{
  "head_dim": 64,
  "vocab_size": 32768,
  "norm": "rmsnorm",
  "positions": "rope",
  "rope_base": 17800.0,
  "init_std_up": 0.0479,
  "beta1": 0.95,
  "lr_head": 0.00252,
  "grad_clip": 1.0,
  "final_lr_fraction": 0.0,
  "seq_len": 768
}
MLP neurons of a small language model. Each row is named by its layer, matrix (gate and up: input weights; down: output weights) and neuron, and shows model dimensions 0-255. Each number is 500 + 25 x the weight over its row's rms, rounded and kept within 0 to 999. Numbers have three digits each. A neuron's up and down rows have the sign that makes its largest values positive.
Before each neuron's rows, "fires in" lists the words (lower case) most often at its 100 highest values on Wikipedia text that the model never trained on. A number after a token or word is its count.

fires in: "its" 43, "s" 19, "their" 16, "his" 9
L5.gate717:502526501503525506496488471529483478506493527509532530468449542488536490465488546497510501526507524538489463490495535475486522520495508524458562537520502529499496503470490450476474501527525466536407497542504497532504509457473499501546472532478498485491509530500553518466491511511515503461488469493526493485497524528465535508504535558553511503469493492449500526504475458506514502508550554529490517499464499506499487481482536455508475496505484504476499491516503509504512487482508526487456511521492490454462521493494516539483526524498509512454489534486541512500515511505515459527499470512479505525490497500512544503544486509496469497514521458528433506482508548471508519513492498486481520477505487487462487447522516496521504461503518506498534493493495537503518531479524464
L5.up717:518505476493502465515465486514483433497478515496513480569508558514527480546507522514512482524509480495496515500503474506492543491511505508467522502524437546471541513472482461495496512503555499478511524504503512473509468476510486489521542520507430524502531514482548488457502505457534489473508575487475495451491521502536506523507557499504532495515540513517476506499483484534511482502506520533495487473483534505497496474525504463474462487510498560469472493535495542519502486510497502487489548472541542541458539475491518516488540533517495505505524489484485507498507482481534462480495493541543494490457465491496500486490547470501491493509491487525517508523542470517528523516469527505513476495494472499521486480475514513511503538533528528531522484519462485506516519500478486
L5.down717:529493448481494449493510517494483472475493496485483467606519510505496501531459513511500449505508488464531528512498510527518521505504494490497476455521445501480513502487487496507533515486522504468562519500495511454502493500524515512500551527502449523500514512495498475504507506478507506509511552481461522473500519504539503513513517482466493518542532542567493479489502504527475480481480500498462495486497530486510512480549478495471512520475511525475472499494482545492529480503517493502519526453495534558480533500480510481491502528527516501517524483480513499484500497476537482465488489528563528479503463487485489499483564460469493499504490505516538508540517422517513493507477480503534472497541501489518494522477512510494515541529509524539488479494486475504480511534464531

fires in: "of" 35, "to" 31, "in" 12, "at" 8
L4.gate392:488496537460497487509556475524442483473525497502466524510490446491534487466482510482502446511474496528504502500514453479503490510520483506499499486504509532539475521519490534544470544528541484475483527537533540505529494516512468497491493482489498484493521486494479472446520492464501464533501523501489533498529494500501529513524532506507494500477450482488527528453515490525524474491507489513478498537520503438482481550489514468500522449506529522522528525558505517463484469507527542510488509490502520481439493506500462506526507495545506511496513526425531473518472456499469505440496517486461489502483503520465469540485495483508504480469516496500500439525464505496508504483521541493491474481489481527476485522469516490497494512495534530483549458445496530515487492499462519
L4.up392:487498522522481512458563527467516469526547495505488507546494499492536480467478520490497502543487506530496460490479510529514467490463510553480534515522532471503518511518504526544485465484514505517494540521492543550503514528520487446478519487508493508515447516554461489484507501477493479518518509505553488507509441518478496484511461474490493521494499441492529502460478490486487539542492482492500498481492484472499490475512533488514514528547473479504521491479517473517519493471538527522564481499495506503524498501521532507543467558508487472469500506489480485516456505501466502453469515483517496523531475553461489529462543523503503498488498512542536472491476523518522500477533502531452480502500518507455484475495489500447534480506475467496485528516552484486477466489495482
L4.down392:475515523528479512468549535478516488514556504522506506564496505488520480484495536514484510533507521519491479479458531524515466488484516543478514502519525469497513509512499520536494463482536503529492532525469551543520543520533515466485502482509484487530461509536460500497510513501478472490518499501559485519512437514472487481500450489468465520501505448513505481466483507466491528555500487487497497470489491467502515474511525483500510521527479499496505486478509474530556502471527530524544477493503484476551503494524539505532465557476471460487498499483481491509472493513493496459475515475521511507543474546452489517489543515528496519484487513541542479486475513516524510493490500530471485519525532499477492482491492502437540486496475476509456529518530497497476483486501482

fires in: "their" 42, "her" 23, "his" 23, "discography" 6
L3.gate134:547515489528515486550504490500522467482507481456489511480503507532507498537539472508493513519494529493517496484529514440489505478497512482471491509524522517524527520447531442508535491491513463522443478517521498540544517474476470518460522530487515498510482540525504532482471511474527535489520487517520522496479495506544533529496485534536500508461511548482473539527482523508496535485528536533488475457486512494453492523476512493517542509536510457480537482498520516496515474489508502515515483524479513504484497512545501558506528479475500455524494498504469512480485526499523437512490510486499538477486497533499496458477490522467516479521508444498466521507477537482469520491469521531496497493497435484525506489505479482517508519502537463495465488499510479501535550486478478
L3.up134:528489444506519478496492506468488509512468513464488529543486496466527483552499509503500522518485483469472486522472502492504550483523484504558530463472519506491517495490467501530562532489535482527524527519501509522520490454485535456516545507475455552523518506527564478514463477496552514502452528502487494510496487514548501496543456473478514496540485547540464527472515555508504493491536529488523496472486480526484472536502472507520481498526515548491487475550535519515530501458499494521499513503456515529494492473506497477459501514521486502484490472461492492494514475482503479483532477520495516531466449544528497494512515484495495487539512524513524479500521460498560540538483514518462517513539502479476480515489543520439523515521519511522474496502512463511500509530485458
L3.down134:512491449477511490462498516478510509529470505486496513587487513461495479494473511475503517508497469470480509525454521527500543496536483523555509461473497493468505499510465525540549535488525496514530530510488511489500482480510533465534513477496440537516514481499539466527486503502521520510461518484473502514514512511526475486532481477477517473553497533535488494459516520495507479513543528471513523518500468527518491496523464510524470504487514568506479494542521492517531508476500505514493522484482485529490505461482513465453496519543495533497500467469515469515520459506510515491520444527493513516491455502518508499518535476489498517498494545528554478502515429494554514525502513499492506509545544482473484520488553506442517507515480520522473490489503459510459503523504491

fires in: "the" 41, "s" 17, "his" 11, "its" 10, "their" 8
L13.gate130:475457473484502480485485511516512482510502515480513517579518489506482524462497514473469477495504499551491450503507513482467499491504500546488496505505522540503492473472497512513450484539491481484492495491504497520496477557485525556551467532446522507476503490498516506506527557425461488453485528496506473489514494517474504506511472511478466491472476518516479492491496552502483505489544466523546465498500511499496470566483484515511508541547482498471525489517463480537494518496542486513504473516459502551470509513547523529473455512496509496472524493506497513498486551510489476490514554472542520468491480501520526511484503519471492487474512493512530467489459497491468546556448504498499502453473524512485468495498544498509484512481513516553496487510449479528479539476483475
L13.up130:462563514494492490519493490518518538517474485466491521565496503502562526506501557507509468547478489489511514502484540481493537459502546519487495519525529497501501504477474535468483475523513544520500484477480513509497532515524476516534533509522500517524507457541475485528507516507547463542511508471556492465504537483517500440530494475499517479508511527508468518502515508524445481488515508501470528528496505506513492479505511494561493495496478500511502500517520507493498497503468518480461472516465532522515487483471494480504535502508478482465551476506510515420492515489483492511488535548535500517495455521492536518455504486478449489479505481545518527538506483514497505480495505488509514498474519450455507506507535485493502480468491506483484526497491438532545453511477487
L13.down130:520452465481494514503485526516482467524491503488469501609501496511511547508522540505486503497475512459491504527541479491553519538472480501521506449510537490486535512566544535503510499453477490468530557514503487501510474498509528489498527456485452513505509526514508505504499488510502528484542496493458500491501523527519512514467492493468505521487506507494489522474507480485515570518529504542528541474470513478504498509509488493489498533508490502459546513508480466492520483498540517497560470501473503486430473516534507483470486471522489518494528523487482487509503490490507464507493480432489481491476458507482467496483527525494502488515500511507495484498499460458525437498481497563487492486512515481482516547489488500466518488493537514511485491518489461473501476468492451

fires in: "and" 26, "of" 13, "s" 10, "or" 9, "be" 4
L10.gate264:492561490521499461489509519502497482486490501493448455495488527485482507479486509484521511485456494468486529515529494481545548501453461543529528477494516522469509454476512535503502509451522517480493491527536535494457469501492497513494499479519511510468456501438486477462466491487522479490467489483508531498487481491531506466489446500517518495518540472493501488525495492474485461468471566498504488528466492494545478518495513533500457614509555527495483509509484491505508460507534503526445467514451547546451483494512510497501491528515495510518491524457480543473514541480467532499484520498497477461486502492519498490481486502499454475519533470521534499526473543484525474505471468502507487496475503500484518520472513521505486489502545466498542535525498499506523526467500510
L10.up264:485445489476485532504510532504505488537481493492508514504488486512505502530482497527480500457529466516502465537562496494511481514493488475530516483457451485484449450486524509532568458530473498463514501507520508505511514469503469506503504508437490531501508511510527495523520499500526511498469479533493523484497473527517476559515531446500463468479515557508570482495514486479531487497504524493503523480482531499483551484504486561500525548488528453509532498515478520498529479502513493545527518520495521507464499501495519471492474506495488464490506451475490495475515480504450518485497508487502473481472505521507505489487500517449521499497538464492523490476514554468479506498498511474498498503517517458489488480532522511483520502523500483509522519479467468506515517450485524
L10.down264:502522479541488478445493501510518519486539449477467502482507500530527514536501492475452530501519515498508500462505500524492496497486505513506519510513503518512499491483543497537502487491547481462487486507504501513473515483497484478444499517521507505513505507479496541526478502467481513471545515470490506531517488493542499509453498538490461492527480520488522497447485483498471550502442461478483554487510510502474515512474491521490503420510542480494455543491500516466458512501501495557540526497514513502541462511459478489513504534491512517507521483532545519509502496469465538460518487523517468514529517516511489493488476487513517446465516475485508462488507533503558510521532506499455462504482495486515482522529516489511493515502470523490514473544492488487472480517522486

fires in: "to" 52, "help" 10, "helped" 6, "conducted" 4
L2.gate590:455477517508542538511528482484477517489431505491495504518512521465511486497506535530520519507515505533508518522497490530466513528478465501516481547496517516521506527465505501531503502528510498453499462530524506496500469488475492509496485516484482486482482485538508520518488502482491455485477496495525503446555515488491507501549477491530487539534494452494512511496511479491549521498496507536497507513535526491460487503519491475549444519485498527538506499495444502500515512455512468503492479492502476472524480508505509516535521467557450463494460477488516512496476482523504485486495498539481469501506482471487488497513500521522534512504542504490527502505497511450474510490475518495485441485442538516481520469512523509493502448508516511465503503430477530522474502498483509
L2.up590:487477495500472518512476498519471520508472509462517481521506562492490503481507506506522484480499543520473477506489499479459502517523464480484467534524503538495525544451484505554514526547500531461505498513442481491519480464508519515510495503520465479501543501545510477513505539512505514532465511492555505475460479518496479516528490516530545541518468456504515471506512506479501497546512518515487471540487475494462533540496453488501449507504478494523486463510460480516491478485528482495501473449523481494521517496506534483512476488555449456492535515482510451485443492481478499483516504564500495507494457520489451506531458464546506512437509514486498516489507542454494488495511461504515480503494517511513521492488510472491548482499511484485535480490509464504464497471478514
L2.down590:499506461522436519511494519526508511491561514458495457538499524536484541501494481459467463488483521462513480467484500475538479522535481499469506488509475494487479525508498510505514517535477534522468534463461480486519505473503548512529487499514488532504487483525478475486541542493488501533517523487490492501429484528515477512471495520487542525500495494512500488489493506503443492510489506498518523532481468498538541502481481508441500480511465520487490486522506519481467462533510516549514521473493509517509484522501532464512443517505528528495528561460504460505479495465505526488538452492525536516529496515490519518484488454520475522465457520494472519464472469509511509528518466494519518511522486458517526521491523473475543524505484491537534493533516470461515503464534522

fires in: "to" 18, "on" 17, "of" 11, "in" 6, "besides" 5
L9.gate91:509482479526514516498497461478416518495494523515546485463449460443506501494491453477500469447508520506487494471509489527478562539511518511531461465513522521480477516494557519553506544500483493492499498482522483506500497503496480497501524466518500455497475446524442503483486484549530476436526486524531512461512477529506493494475455487508510499509510535466578497469483488507524545535466501519491516528492503458484514521451515491439440511493470512516528508489478482465523475447473534481487511504510509485502518490516466515505494526519527512493511510491494481508457510473500516462478530489480481503496522494490522511540502530532486535501521492461533508483541514481486519460500490512513530464537498471502528474552521482486530498492481492521486515460482513493537528479500500
L9.up91:456461476472479458514529537528502502528521486506490493507481514487528471523483483490561501466496498514479470497479527522482543514495511525498445495548518487525473497500501473516522549516542440471504510526522535482447499503493456506528508456478474512462512523491498481522523499499496472473501490494492526448543449486505515485464519518547474472486491522472510459497517449479523491489502474521540525477528468496480470489501507556495506509494528542492540475499496463471519475491517518502519459492505487518503523528470475543499526491518462493515529495480515503489495549514490482501494522500546455515538498474495455489526534478511530518521507529482489534481523479467513498520482540471475478466507484483562532496500563448497539479496520488487512508474473477517475473470465513
L9.down91:491499453464523444562534535497516510471518500483490526500426493473517477503474539499510538511512502500478437535461532490481518493488484492463467521489491494525482498496458532537477526480487467505479521552514561501513493518522501523461487454502523487554529521472508485492490530487514467513510538469508494480466465461466443514492523503515481486536478501459458514520523484513536482516475504519514507502510458502517487484507517478427495530497484492463501469449459442482478507466491515540513469490502524501515511521487499524542467517531502498491464498520476525471472506514501514509484514500505496500516503500485454490506469497512510487487460515538475489553501509478482501480444513555505476499501494522492497481489511478486551463511527457533500542454512487459478516485485480

fires in: "all" 21, "the" 17, "some" 16, "many" 12, "allaire" 8, "other" 6
L4.gate595:491488529505521505464451528521472520446470522536484498514508500509517492478550501474455496478462499466489445477536502468495491516482474498536477541483500508504483522530508486490492525472528483467472486541529527444491512551477525478534462502495467479479487510510495525496490560472492457502503498482474517493521530467480544519509500549513531552517483469460491521514505506509504487471499488531501511458457529508471518485524499479509500460513491467538486418537535473541518486491499508518484484480460467527494518500515505494483539485545491459493474491484480515532511483471494471504481537503460469454505446462476500501519502524477482501487516486480486523495478465485496489453498535503502518511523511467477505482516550525497522488509496467518482497463457520494479503490488506
L4.up595:517500500483525486500496508534499512476444515541488458541506492491494482442490483494453506464451515512522470513517476511459522496493517535510516506477515508529537481565488487505480518478531491484458499536517503439499514525444515505512525505463485475490507469519506527499467513495523470465488493454515547481490525510515529484512536507518512514495479488482490534522511475496517504514511472510441456520428502463483482493509502505511509454497500472497483461497535482514473494510489491516482535475495481490475486468496487511492527473502504458491457516514511509535511495500485466533481518466441489471467476458475498538504500552507482488516501484487479516502465494494473495500552482513537547524562554436462490510492517515477489499523518471521485501453511489514494509497446487
L4.down595:510473510532519493457461520495505498426468509516489483537523542501510487479558509463443501486503520458483470496571518492513482521523492487514474570462533451522521515514499471513487525468521481474481495517489540466480522545504548458541487477526500467498492512514518531508513557437462499514494504508482511501522539449456540505511490514507527531519504498474509506515489496521520501504506492533508534459482494533498526490515508487481532490504482471551513422493532468521519494492503523545507516465475470515488520466509507475496517494534481463491485479529515541516495480482494478502505516474489514482520476457502505473524513537467485506501509511477503510495500443511480493470471505518529505539501479491483505515523532502493542522549509466516498521492502516475472498505502510

fires in: "some" 29, "first" 15, "most" 10, "many" 8, "other" 7, "one" 6
L2.gate366:505502541452510547486468469483493504465474499504467457526523500500499519509487503488478538454458485511537463509484470481471500513491475546527490507465500553525511466513498510469485480479546490500474518473536539489486503525486476509479483486478472523460486501525477514490484460502486475467499486487540545473489538470458531492513527510539540571520494471493490499490525487524485469502489484500472462477497491503498504512468524486487480499520469427503537494474491522499454487484465530511463514488457507518506478506532497513477565496535510469537466484500520497533483495455465478491477523494503526508518451505515543521491506542461500521488501490507478513475470492473509540525544516505525520511508557498464503494496488503507473447543486482481499476472474533537465463469471476
L2.up366:543499498494486557456492493497505525457486495549499445568516504501472517526504521476451514468410519482511479528508459491459513491499465533521517511454526513508521464528512534500479482491508479501476505467511515499473528516497526514524493492509471499462476489513514532479508490516504487478511467453508500522514517432457546467511524540527537531520495510498475486523514480509552516478519484486479524506476493513492502478479488494520494476485470426513530486472499486493479504505457541509508523526476468464501455489502520480487536504529537474488443461482513507502494515490477481485512530511503511509498454507500530512512498567489529531463488524499495515500493473462521535500530490533521530521513527525471488498499509522487506462521519447490471528539497521503489459465471499
L2.down366:540518497511492529465499500518504531449485500519495449585512508507473521524503502487447492468442516489521511511531477499493517490532468524531520522469532490516510448507498531504481493501491472496461494468495482506471539509505512503525498491522478513456472493513518534457510491498482490503498480454478481527543494440449524463500505544537550515504502520489481488530497496511573530485522485476489536522493499529491536467493475484487489468487485464535528488471515488489486485494472552520520523518481470446510470482502525482491519509504513491505474451489512501488492521509473509480512507507520529498486461496504516501510504555497546512459462531493500496513504472492502514505508492530531510514492501548476488500488501509473521469543515465496479553523504553489497460471475508

fires in: "to" 38, "s" 5, "be" 5, "toys" 4, "only" 4
L10.gate50:456474510440504474501491504502495496497459487539495506506498502512499472513496492506472526535511489500433546489503505475515469504529491504546516517496503452497513505520523533495494440508489504535498472494505492488477441501493537545471508529493488491508501517516468507518505475473471480534516481534466534504536491480475484516483514542487494532511470504502512487488531514444462503458520501462476560450480484489515520513547505507502502495544512475502517523518495512503522524481466493541492511466477484453489496492515497499466471484507467535533532484464479474485514510463470498491528511503519491486519523507485520569501519486499501493540481481577494512485460495418493464496477496481537482517479509540488483468500503522513560462475555489482487485545509506483445492458482533
L10.up50:506544511495505515476560536471474477482497478536513482469536516494465538538486466523469528492525479480491472538505463495507510484486468521520507490508492530491518480499526514534550464517529470489499519490503489505473476498488506524537513450498499510553458519501465464509493486479447477521509488505502509476489468503475518557513528480515489473477457514505473468480538511483524434480507479505523445483471532478509511496511467510489514536531457482494518483475534469544552463475471495509506506471522472486535484532488502427463467520476498533461487472493498489502482536506502486489520506508541502502483480512513504486518506484490486511518539475502493467516496497548479490423491558509531556497507492508509498529464469515493502490515473500505572496505513470499510519471517511
L10.down50:493518541526495534531476527491453492458487516462499475515517526501491471489467480495466521490499470483502511483521480514483481499485497517486447529465524492509533446526485508520528504501486537480469543482528494506525520486491475502473489566533501501490513526492512544482531486509464497500477498483494443493518503493491517542512527528514496448522499492485513522490499456508483530466525523537537504508532476523484487538486490470495520531539517525524526538549524491480493538522464503508495489474517537510490544492505488477519544520460510468492497505480502518486487485528463488506564499518500518432531477474523474522481517505474493493479525557495521458513488485522498490506526473501588445503502514495504508455499467478467567487455477467509499507487532503516472482499492447

fires in: "of" 57, "to" 42
L2.gate212:498477514488484540481509499496482487530497521483499502474521502530544538490452527480536466521451482511507498501509473536450493463508515518504494505498475519539495495476512517529506493531489515469502526515490501533523516503508507540500462487494499458445506479539505429486460489474509480478486519492524518443512513491503514497538508508533532529532505495514511504452479470514555465539524553490463487499450499496514498570515504466499479515539486535497509518495511505477472480481514525508450501479516498532469548497506524526512514538559487465511522538485526533491511532473492483482501511552474499497450483502477487509550483539506512505517477480498522473510452479484565535519515538475452437475491542490464497536474532505505467492503495511502520460460470482541513461460491515
L2.up212:489506496504490509480529512506462482537452525465483483574518512530531505476513505474510502536506510484475524514517493520457509495491496517482494482508467506516515523493542487557522495526501504451484534460504541534523528519509495525477493474496472427469476535491488494481498483500487514520491502469522512506476487459498472499514503478520529552508521504527502507500490474463557483523445556508487483490443499479551493511536502496496500526567505555500475518485473514487499493515521477518495468469526519508507508474526535539531499521472485462541534519510537520491485486489489505514523487547469463537472491524478496484522491504561511492479512455485512476538485517476519498527517531534453482492485490523545487523476522535485488525495493452485500491482539491496502510468517457
L2.down212:493504516515483487484523521525451489510483516497500485624500514515504467465514478484481495510509526477494500494491513532480509516502520497503506489514491515492495532490527491542533500527513489445477518455495558539522513512513505523457501479524498451504481521474469511486533493520453514524505513453504511531463484464512473497507491479481526537485542507536494486519520486484535534482456534496524484489456521487550511471534499506471485528537503550507487516508464530482508482508533494538497464449512528485531506493521523515522490505455460469525545535524531507492492491510483513510554458508476455522517517500505506462510522467568474510488516458495508450526530492498487487514513497527463501499498469526567489519488534507492494517496480498478483510475537507479499517482525479

fires in: "in" 36, "his" 11, "s" 10, "at" 8
L10.gate330:487494463476492523515537477505491442524546531501467474503502489475515490522499505505490514520468494502507488474475518503485483525543517526514464501502513521483512511521475522454500523535516479539466534550495452494513508497498480533498474475505482527521525480484486551486497550434555503501491521454512472452537498537547474530468465500505501485495491471487483492470500501491479515505530527522519483461468509437494461523509449514485497502508473478472476471528491501537482508485491533505531478508499498531481503520453458516496504556507485490486499502501508498483461495517524476523485520503490486481517512472500517466531505498481509511487513508532467515541477484451514539470526519518508502520521493487483482496542459515483503530445548517540474502464487597514476514523510488
L10.up330:538475502480444501459499519465497497507468548506458474479446503487512506472529517490480496528512535480459478540474476506496487525514523552512526475496444511545501538511496510492490514516481486506498531516467483481490502469509493490514517507500513484478481545480548483444464478503499441497528523541485523481504515496529516499523465505518464478522486533509517478461440488519503459529502457514515489547538483466473473513469520496528526486517537515481547515511502473471522449467494531463525474466493510510512473493497517503515517477537449512493529513462471468558434464473469496512493503482520466505528496532480442529520522487535490508502491528532488496484465515525549503504520496495484522476526576496499479510476490505471546495531485536494483498501490499514485507508491506
L10.down330:467517527510473504541519557503507481527479482479506489559450485515504525507485510534534539517481493545480519463485518451497522503521516524511475544481508478517527486528496520494525547500520479495529493457529553487538530470503479501478493482524521505539539465539460546511521536464510521532490473512517499457476494454513507482476487512506522490547526460520487478500493521496489473467534512534496514501453524478493512489511505455512471496534488483508530463511496488491496463504510529478506488472499523477446468476539571495476500527482510481493532521493533472453516453510524533532484474497515482542490509499480535505496517468528478461464543477504486515526499524473460512487502485489504512504459499495523506471492481523516484561481462531501543485498490478506459506488470532

fires in: "of" 75, "in" 22
L5.gate474:499491541525472475475506507496485493493488520495546484500536479503522521455468526475482512522424485522502523495462534513465522458525556512428518513488498501496518473500507521469472515495535511512448486487457507498505549523547504537490484465442518506465548450481532480499442501505509465491511498481489474470510503505506492499463495488495476484479480493503498512485470432482480507480457559488488467501524504480463509514503538496483477473471522531499511545507507479474515475478457527517472518477480512515419540494513491511503539522482490433508527490499522551467497516513495468513521519511478512469488518509515478526504497519484472512501479484504497506517467497549534475497540508470496487471553530499519535505500511511503523469520485505476516496489484512484506466516467492
L5.up474:502504511510498463471462537493483506508522550444502508557526528509543499474543461499544509528501485475480471479499494495503506507489475522465517512541461469504502495489526491502512496505499522506514495521474553487501534426544542506509440476487514463500517501477443517491533500499487512494482481488498472504490516461523548461484514527514529499506510501509550482538487502474541464474493554489493500483503488470514467493508483497468460524514508496507455543508503523487534522505525504487474495479485513482539477516509526527518494522476507508507483485516507502506507442496497507477517512520462468519504470502519481487522497494523466505512455451526489510488501509523526517495487544513419468491507476518468510506485515533462515541490441488514499539500465549494491490488516476
L5.down474:510498508488492461479476539507488497500533515477489509598477492504541487492542477499532550502516530465515490500496484495519496533497464495490490499538474478487496523489530511505515511488483499490537506543500542513513513465507544483501464472509507465516502512460434509478581509485469494517493477472493485539499498486516546451495509502515521539507524505508539501539512513483505490489515537484479515458504498497520490485530517490480477550506489497512449520489481520495500496511566479487496505508479520472562476531518535534532493496469504521531471543486497497498492458528491533483502544488479461536516475507511497465540513474538478505497486443513485492498492486529512501506442516500456493518503456533465506505482495523472490549474488475512475550507488519489495524487531494

fires in: "of" 26, "attended" 7, "studied" 6, "dean" 6, "in" 5, "sergey" 4
L2.gate473:557488514532481525489514504511478470530503527501529501511513434500480495487474521509516491538503497502478526507508430534506491483506534530482523537484500514506499540518435529546470539480520538518452506522470465517519545495521527489469502471487488516521511466452513443479547482502468509509482523493516524530451510516507478509528504498491528505508450484484533505479522482466544501532531504491474518542558474520460481490503524496482465516481530544479460500547514510486492459506491521532491506539517483490461501546545506472503536499503502548506453510496510512502470513557444472484473491540518537512518483517498517528484522530515492532492493500487489479519455539507510512477488480524453498517512561502518527521488487485484484481506504515491506502435512518470490480519515483
L2.up473:506482501541493504466452468475485521520487516527501527515496496481509509500522471498503496509449490494497475501454478503507522500462506521470503515511475492478489506522490494529465524513494501506482450514511504529519517528482469491453506481524528501550500513529491526435518500527514471484463503470497471497570507465507531467548516458525493475530435441508544511488477511445546463514484511485512542467531460485472485455511505510481501509471507491480512507556529523504501499521465547511473490526463451479506515517521456493515505486494534490498460478516467519513493463543491495521506521534490470557499501477513468566470510520525480485504536491520464514481459517491511459435518563547468526490476488530462488486490470465485508473540519474495488471492511510519493511512550515
L2.down473:474510512437543480476477491522496481532489510474531476548510479493507470512479537497519536561532555521501504470449534497491496512438478483521517481506506532475489504528469485484493476502488482547485467547541520539513545465504514519500507475471533484484509533486484515499494490473474453505514510519499485482517498501504514521509501521466481494517497494478510526512504515498472531505483517531480581496493520486505519520489486512487520473525505519467536507463485483537514495495512464499545504498536487512580486488566533524467464516517510488475501478492496492487452497520501501472457508505504495510497507538459503496485524496518473492489532499502510532532488564475528514486455576444478466489470504506495519505524491472462490531485516502562514542499480531474477502435498501

fires in: "some" 31, "many" 27, "most" 26
L4.gate586:470463487521550457527503554525500529490493505486475453481541521493496531452494446485474464502450478461525490532509476520475500507510540498540536514461506520489475482481515516512461508493498460528458530501513477506515506490481506522498547486467474523502489495500486522462533522504462439501498451494492532523472508470463519516526496534512508519519483488505532531466500492482526488533500509518488514523461470469518520484540496473490499466484479464477519504515493475500514457475467499503522469495581472513472479512527469508474528493484538504528515494480489510498484522442497492500502519468543533497529475489515473501505428489535502506508492510515459517493475493465513483512496510476542492517575533477474537540488529485532522471510504461521491478500498518503477479518516488
L4.up586:553484535446523513496481530490498469471495489514506543510469542495485540489509486502449495480503486464554518508511489475504529552491492483500524532506482497502509559482494478495478496521503493464509459459508499494498530558520443480506507455530496483486542496485498503542501542519495487494493492502468500536512473469490485502501539499518486544559493479463485486476519488468503513455541516495498473531465446518539514462501463505461493417511487543507479507500505521487521508513500522462486527451529481512485441491472496486515507477481497432469499462508535508514517477463484529469506510503494478527566479482482508506524483519490507511471487506498520490495488446518509528524485509506512507525476526506498443483513509504514528520485545522519495512512501499518489539471493521
L4.down586:569500539465506521460483499495495464471502487525527521498464540505493513493511481499451515466518484488536521510514489469518529552491482489481509530500475494513527550483487477490484511499481495440534449455504489499472529572528442498502507464547508483475555514484515487520491513498490498493507486494459495507540480464487499497492524491511509547523524479452469498503486489476493523476538507497496468509485471530528522485513464517475478426525494528519492497493479511483503527503514538478491524436517477510494455498483494485514515493491481456492490466522529507515502452484507548471501492516491469520553489483490506499525483526468511504459493461519519485518492452531499514516472497506516493518459516514486432478508501512478530509500541502512484524520503513530514525473490530

fires in: "by" 49, "the" 12, "on" 10, "in" 7, "upon" 5, "his" 4
L9.gate756:493502502497490464504534537477482546502492457497460481467514462496484485506494484483492501509491464528445482484475496463489535554475507519488500469492513502475464497493471486474509545511499461479501512468504468500478501501447553470467494476531508502508489478488502522498480461532504459490497467530463460506489494468533447501484532523479468513485496498489499497491558464510478481521472516506484511518534502508495503508505526469543496499496507533556517498528514522499468497497452532482523480447436487501503488477489538521495476483500561492509480512502516481513513487529510443526516487522469462526489470483480499511483550509512480505496519475520514545553492523510497537511476506524485498478510486522441448525467471492513510525496547488516496500528537521533509442489531494
L9.up756:512503487477496508495515528525501505501456452482475484476456484501476510505507480485493516467488503473539481504478495497477556491525530527460492504508470483524523496515532513485530536441545519487526478514494481521523540516472495489513503481512526490499493480490543505486493529531511464553551509509473470482503485541473512492537517505511492493548491517503468491503490502516504534547526517556472481467502504453515506500493499450477497497484473474550535477516502514522483544446466545492499518451481503487516500466476490467488525481437559513521486504455513510501518534490487492514543503524536537548460484500458498548501510478517475527539478520488484516493523487535530438470513497502490500505519492465526537456521458452515522477467531470522524497502512542484439488470496515
L9.down756:486489496491492488461547538513516509489502501436490520510429466497520469507507481479488502505504489470480432512505515491515510554487495502491490514488521512516521498518527498473512543521516499487483511526508508463483476503493498507484499513521534555529483505500515532502498508462525475497550493503503474490504473496490499504490494500474470499505507509470467499536495483530569521513461512488473495511490483515485472485489507513465550475507464536517491473534501506563474519436517512516526507488514549508500502469503516529503504481496515512491490514505506506512461526506482494476500483486496485489510480451454490507525499503547486465490482489537538526554478530470507446467524524496559479521491484488488475496521478478416470478452496509514526506472508517491453504539504480

fires in: "in" 30, "on" 8, "except" 6, "inning" 5, "i" 5, "by" 4
L2.gate369:484546459489522482497493486484512492486515502532490498473495493509504497512514466470461470468511488549505495488488481515490507537486537486508500514515492488454459491495443519484485505460507534482475463502462505481525479546496469500519478479496509549554473483536481516485478478522524485499554519479462494489495432503480490515527518546513490524480489495507468485494553441513519496478472529538500508455498519472463533518474502503473480474486457515507506502524496505520494531495505484483471481484481490485486501500490500541528494485495476534530459485447492486481480508526516499520485521489480536470550446472411494480492482478520452521498511492463512549499501485455475510509497515518485497503486460518483500486447508466458492490524500473537496488490503542504472484517450490
L2.up369:482514463464537504519503464501498508521519494522465453433504501479506518496496466472477460472503485506510465471516506504505492541461537491512510522508480487467476526509475532456485497468478509494477454494472508468506507555490484503531457503489497534536467469545453526483500480521531475490561488506424514505519475477478490533563514565491480542487499472499495481507537461524518497514485492494479497483467501468506524500463520488469499484485490507494519485547516512508495539492489460485464477487496500489477505467492496538515498493501486537546520484439487486512473478495507494502471525475491515488554474480411502507470456474499461502486521514465493528496491499452486508481513534500496481489496483523472484461479502463481502468510524474552485497478521530499473472519457463
L2.down369:487544489504517477470521502500529506444511508533509503518471492490495495507514482497453509477526496540498521522471499513461519490513503481480477501530489488454476478490452517503523525472501515475498517533480499509534472509535483492467507493522512526550480497519500500499477492506482504518485524441508490518471442523492482456504497491540493509510518534495453533496515452510506508450474524566518515465529510509449538542505467496475488518486468517506488523511494519523505519473502510477487475464477487502534490512480524536531486504515486509498456519487504488472492470541513483514521501490500525461499443484444492456520515458525502553492462478474536532502526456493482461517449503501489495516471450488488511496464523494498527507535480494524513492518486512506505490544468525